{
  "d_model": 576,
  "n_head": 7,
  "head_dim": 64,
  "norm_place": "post",
  "qk_norm": false,
  "tie_embeddings": true,
  "init_std_o": 0.00306,
  "init_std_down": 0.00306,
  "optimizer": "muon_variant",
  "lr": 0.00428,
  "lr_mult_down": 1.5,
  "lr_head": 0.00553,
  "decay_fraction": 0.737,
  "steps": 4079
}
MLP neurons of a small language model. Each row is named by its layer, matrix (up: input weights; down: output weights) and neuron, and shows model dimensions 48-111. Each number is 50 + 10 x the weight over its row's rms, rounded and kept within 0 to 99.
After each neuron's rows, "fires before" lists the tokens most often just after its 100 highest values on Wikipedia text that the model never trained on; "fires after" lists the tokens most often just before its 100 highest values on Wikipedia text that the model never trained on.

L11.up1466:51 50 53 56 43 44 45 40 56 62 56 50 58 72 70 46 51 64 61 62 46 67 41 51 55 61 57 59 59 41 56 42 38 37 55 57 48 58 40 49 43 34 55 52 54 37 50 59 29 42 70 49 54 55 51 48 51 42 52 57 50 65 40 48
L11.down1466:36 51 62 46 48 40 55 70 55 58 53 52 43 36 39 56 44 58 32 39 54 53 62 38 35 50 54 51 69 49 42 42 55 54 52 61 40 56 53 52 48 52 32 42 61 56 50 50 66 40 48 42 52 41 41 29 54 70 43 59 47 37 69 63
fires before: " |", "0", "9", "2", "1"
fires after: " ", " |", "2", " South", "0"

L11.up173:54 44 58 44 62 53 46 44 44 42 51 59 72 52 46 55 60 61 47 53 41 46 56 42 63 41 33 50 53 26 49 56 33 43 53 61 46 46 45 45 57 40 59 58 57 47 46 37 53 62 49 43 29 50 46 56 52 59 43 39 67 54 56 73
L11.down173:52 50 52 52 41 43 58 68 59 40 47 54 48 59 55 67 49 62 57 48 39 40 39 45 40 50 57 34 56 59 64 39 67 62 64 32 72 51 45 51 51 68 57 54 52 60 34 58 57 43 68 52 50 63 67 42 34 43 53 57 58 55 52 46
fires before: " |", " ", "2", "3", "4"
fires after: " ", " |", "2", "1", "7"

L11.up2119:58 28 63 34 50 63 57 44 39 56 40 46 35 60 55 52 69 65 60 64 52 42 55 45 45 61 62 57 64 56 51 38 56 40 45 53 39 34 49 41 50 44 62 51 43 37 49 58 41 60 41 47 62 46 59 57 64 48 55 53 47 66 55 36
L11.down2119:56 53 37 48 41 61 44 34 72 48 64 57 47 54 46 48 49 55 33 50 45 59 40 35 54 66 65 57 40 47 49 39 47 39 32 49 56 45 45 56 54 53 44 35 45 55 56 37 65 55 66 54 36 37 48 44 57 55 31 34 46 69 60 52
fires before: "1", "0", "2", "3", "4", "5"
fires after: " |", " ", ","

L11.up307:61 40 71 66 39 51 29 34 56 50 40 44 56 41 37 51 43 30 48 43 32 58 55 43 44 34 65 44 46 37 51 46 61 60 56 53 55 48 43 61 57 39 44 45 64 62 50 35 65 39 40 54 39 43 50 36 52 52 54 35 43 40 44 61
L11.down307:56 56 46 37 44 56 51 47 37 52 36 43 55 33 42 37 55 36 32 52 49 57 59 31 47 43 56 31 49 65 42 59 61 54 48 47 47 60 50 54 51 68 55 49 35 58 57 47 54 41 43 51 81 48 59 43 44 52 55 40 53 66 61 37
fires before: " ", "2", "3", "|"
fires after: "1", "2", "3", "0", " |", "9"

L8.up395:51 46 47 37 70 52 50 62 53 69 39 48 47 53 42 58 24 44 42 58 30 29 42 57 57 46 52 47 35 34 53 50 45 38 57 27 46 47 61 60 48 29 50 47 45 55 54 64 68 65 53 36 53 65 54 46 55 42 44 53 43 51 48 38
L8.down395:53 52 61 49 44 52 37 41 63 47 57 61 56 60 34 73 47 39 42 65 40 51 69 48 42 39 57 66 53 39 60 41 32 33 49 52 38 55 55 48 37 53 58 56 46 54 67 29 43 65 39 56 69 45 35 51 53 34 29 46 27 52 51 48
fires before: "1", "2", "3", "4", "8"
fires after: " the", " early", " The", " late", " his", " and"

L8.up1613:41 45 50 49 55 45 47 44 38 56 60 73 59 53 72 52 45 51 52 27 50 48 43 52 59 41 52 65 46 46 55 53 43 45 55 58 48 55 35 51 26 43 51 49 43 43 45 54 43 38 54 34 31 56 44 60 53 52 60 54 28 65 53 40
L8.down1613:48 35 68 47 38 43 53 77 53 50 46 46 67 46 40 36 62 56 63 53 53 56 41 46 35 39 47 56 44 38 52 53 42 71 62 53 62 55 61 41 57 59 52 42 53 54 51 58 54 26 62 50 67 56 59 61 46 39 43 40 70 41 33 37
fires before: " |", "0", "2", "1", "3", ")"
fires after: " |", "3", " ", " United", "1"

L11.up819:67 41 49 48 41 52 42 37 51 50 42 56 51 61 48 53 54 54 41 69 25 44 37 28 58 41 58 52 56 54 47 54 60 50 46 49 62 45 51 43 60 31 43 48 44 54 46 60 52 41 35 51 64 43 53 34 60 61 58 62 45 58 35 31
L11.down819:60 59 56 58 42 36 45 36 47 50 53 59 56 49 60 49 34 59 45 63 52 61 44 55 51 45 47 63 56 61 45 63 27 67 46 52 48 55 42 47 51 31 41 58 50 74 57 60 64 41 55 39 59 51 42 45 38 74 71 61 50 83 45 32
fires before: " M", "3", "1", "2", "4"
fires after: "0", "ov", " ", "9", "|", "\"\n"

L11.up1858:44 61 44 46 33 46 51 46 53 44 47 65 60 50 48 36 35 50 39 74 51 52 47 50 49 51 52 58 45 59 53 66 59 55 29 48 49 50 46 56 50 53 39 53 38 72 57 61 38 38 50 61 54 67 47 39 53 64 54 42 56 44 67 44
L11.down1858:35 55 62 51 59 44 43 42 47 55 58 46 25 61 45 50 44 50 67 42 54 72 50 69 59 36 51 39 56 52 48 39 59 49 46 37 42 45 51 58 49 35 49 43 66 69 55 44 50 49 52 53 25 46 40 60 54 62 62 43 61 49 49 41
fires before: "9", "0", "8", "1", "7", "2"
fires after: "1", "9", " ", "2"

L11.up1408:40 75 53 42 52 60 50 41 59 52 38 40 37 39 52 34 48 43 46 70 47 52 60 38 25 50 31 39 54 48 65 57 58 51 66 67 39 47 53 64 36 31 31 51 44 59 51 59 58 46 53 39 40 50 51 52 55 53 65 49 56 33 55 48
L11.down1408:49 43 52 38 45 35 41 45 61 58 41 32 44 34 44 48 73 43 49 50 40 60 46 61 67 45 62 39 60 44 57 54 39 49 47 52 69 43 37 42 65 47 58 56 60 40 65 49 48 30 51 40 48 30 43 56 51 56 52 40 49 53 63 48
fires before: "9", "8", "0", ","
fires after: " ", "1"

L11.up691:34 42 49 57 53 47 42 55 66 49 54 55 63 60 50 47 45 58 42 61 39 46 42 51 37 58 62 44 61 43 55 41 56 18 63 46 55 48 39 57 59 30 49 61 53 42 57 52 51 64 46 46 47 47 46 42 52 50 53 56 49 50 52 55
L11.down691:30 49 32 47 47 45 64 49 37 56 66 55 43 43 41 52 66 44 42 61 58 52 52 55 46 47 60 44 62 40 52 30 43 26 64 49 58 48 51 47 34 57 50 42 62 50 47 57 49 51 57 40 43 59 34 49 61 57 45 47 41 53 60 55
fires before: "2", "1"
fires after: " |", "-", "2", " -", ","

L11.up782:61 45 42 56 40 48 73 43 57 70 60 59 54 64 49 50 73 55 45 70 39 58 46 53 37 52 54 47 44 60 57 34 39 43 45 56 37 50 40 45 33 32 50 65 41 40 50 49 66 46 58 45 37 34 72 42 59 40 45 36 53 47 53 63
L11.down782:46 48 62 64 47 45 49 49 48 45 45 41 56 51 55 43 51 50 51 33 54 65 71 41 57 46 44 28 48 41 55 55 48 54 42 33 52 64 44 64 45 48 47 67 48 35 52 53 50 48 45 40 56 63 53 56 52 75 57 59 41 56 45 59
fires before: "0", "3", "6", "5", "7"
fires after: "2", "6", "5", "9", "4"

L11.up462:43 53 52 45 49 55 53 66 43 54 45 43 52 59 45 62 65 33 58 39 49 40 54 55 48 64 42 50 49 52 58 49 67 20 57 58 56 43 47 48 57 53 60 55 63 45 58 54 43 52 58 51 41 40 42 49 51 55 62 55 32 49 63 39
L11.down462:44 31 54 51 58 71 60 25 60 58 47 56 49 63 52 66 49 49 58 41 68 42 65 46 46 43 62 51 48 46 69 56 52 52 61 49 47 39 51 48 56 57 45 57 55 58 39 39 29 47 44 56 41 38 38 49 49 55 41 47 55 43 44 44
fires before: "1", "2", "0", "9"
fires after: "2", "0"

L8.up1259:59 34 52 45 45 57 66 62 58 35 40 57 49 61 49 52 49 46 71 37 51 44 65 43 53 54 48 48 54 59 60 53 57 33 43 65 55 42 53 35 56 56 53 44 54 71 72 50 53 48 59 63 57 40 45 51 46 56 69 79 38 54 45 62
L8.down1259:34 65 52 65 43 39 66 52 38 59 64 40 46 56 51 41 82 55 47 54 41 51 43 48 41 38 59 70 43 44 34 60 36 56 36 51 43 67 60 55 60 45 49 48 47 60 42 57 42 41 60 42 36 39 58 53 59 44 37 53 55 45 39 56
fires before: "1", "4", "0", "3", "2"
fires after: ";", " |"

L11.up1292:30 34 56 47 48 60 37 34 56 60 49 45 61 33 53 47 41 41 48 51 51 63 66 58 54 52 42 48 54 42 48 43 43 57 37 46 37 47 31 51 32 32 44 52 44 52 54 54 85 61 48 45 47 53 50 42 47 65 57 36 50 43 46 51
L11.down1292:60 52 69 20 58 47 58 58 68 42 25 29 44 61 43 61 64 60 44 51 56 67 52 40 42 53 51 47 62 58 43 47 52 69 53 48 51 50 66 43 43 60 39 36 50 41 41 35 40 53 36 57 49 43 33 80 57 33 46 36 54 39 53 51
fires before: "|", " the"
fires after: " "

L11.up1074:69 47 45 32 54 46 45 65 46 54 48 54 44 61 59 58 65 57 51 56 44 45 50 48 69 46 47 42 56 56 49 71 52 63 59 58 55 34 45 56 38 43 58 44 51 50 61 52 44 38 47 58 56 65 62 51 29 54 45 45 38 36 36 48
L11.down1074:35 59 56 41 48 55 52 56 21 47 46 48 45 61 57 48 52 50 50 43 34 51 30 41 69 49 52 73 65 70 40 68 56 59 58 46 43 49 39 53 47 56 42 47 40 56 57 69 74 47 41 54 52 61 56 51 46 55 54 61 43 46 61 56
fires before: ",", ".", " election", " ===\n\n"
fires after: "1", " ", "2", "3"

L8.up1970:56 48 43 53 41 56 55 48 57 38 66 48 60 53 43 55 34 51 56 42 60 45 42 40 54 34 50 57 50 77 49 40 47 64 16 49 61 41 31 58 62 42 65 47 48 47 69 13 51 44 44 60 56 44 52 40 65 59 80 63 45 41 52 54
L8.down1970:64 43 47 46 39 46 47 46 46 30 57 52 58 45 63 49 43 53 56 41 62 36 47 73 45 54 54 42 46 43 36 46 46 54 45 58 69 68 74 55 42 53 54 45 58 63 38 44 59 44 56 49 39 34 43 40 43 47 34 54 55 44 48 47
fires before: "1", " ", "0", "2", "4", "3"
fires after: " |", ";", "1", "3", "2"

L11.up506:52 44 40 66 57 45 46 65 63 48 53 49 59 40 59 48 47 60 45 53 34 48 35 61 53 51 41 37 45 42 57 64 52 49 58 48 46 50 44 45 41 35 65 46 46 52 51 50 36 59 42 44 30 27 47 59 57 60 31 69 52 50 54 47
L11.down506:57 51 69 48 54 62 40 53 40 53 47 60 41 49 45 50 54 67 54 60 56 58 60 35 42 42 64 67 67 55 55 45 49 36 53 52 56 56 47 45 57 52 55 42 60 57 34 41 46 33 40 55 57 77 54 44 51 40 54 59 41 67 38 57
fires before: " |", "1", "0", ":", "3", "2"
fires after: " |", " Form", " of", ","

L8.up1920:44 42 38 50 51 43 45 34 52 56 50 39 38 61 47 69 56 48 44 44 58 45 54 46 31 57 44 45 46 62 41 44 51 46 53 52 42 47 14 44 52 63 41 46 43 58 40 43 41 57 57 39 71 46 37 67 65 49 53 56 49 36 40 62
L8.down1920:43 47 42 54 52 43 51 56 41 40 60 48 53 47 63 43 56 49 50 42 45 42 40 44 56 51 66 45 52 37 62 58 48 37 45 32 40 56 55 53 47 45 45 40 50 50 63 51 62 43 60 61 46 64 81 37 38 56 53 50 37 71 49 41
fires before: "1", "2"
fires after: " in", " August", " from", " April", " on", " July"

L8.up2194:59 60 55 51 60 70 51 54 46 46 43 42 71 69 29 75 47 31 51 48 40 51 55 53 50 52 44 63 47 36 59 45 57 46 36 68 68 37 37 45 53 27 45 61 45 58 60 49 41 54 30 55 58 41 40 67 45 38 49 55 51 58 41 40
L8.down2194:62 70 49 66 63 42 37 49 57 59 46 52 58 54 39 38 51 60 42 45 33 70 57 66 52 60 50 43 42 47 58 50 32 46 26 50 39 53 41 65 44 53 55 58 52 35 48 35 44 37 52 53 63 30 36 48 73 52 60 44 43 39 48 46
fires before: "1", "2", "3", "9", "4", "0"
fires after: " |", ";"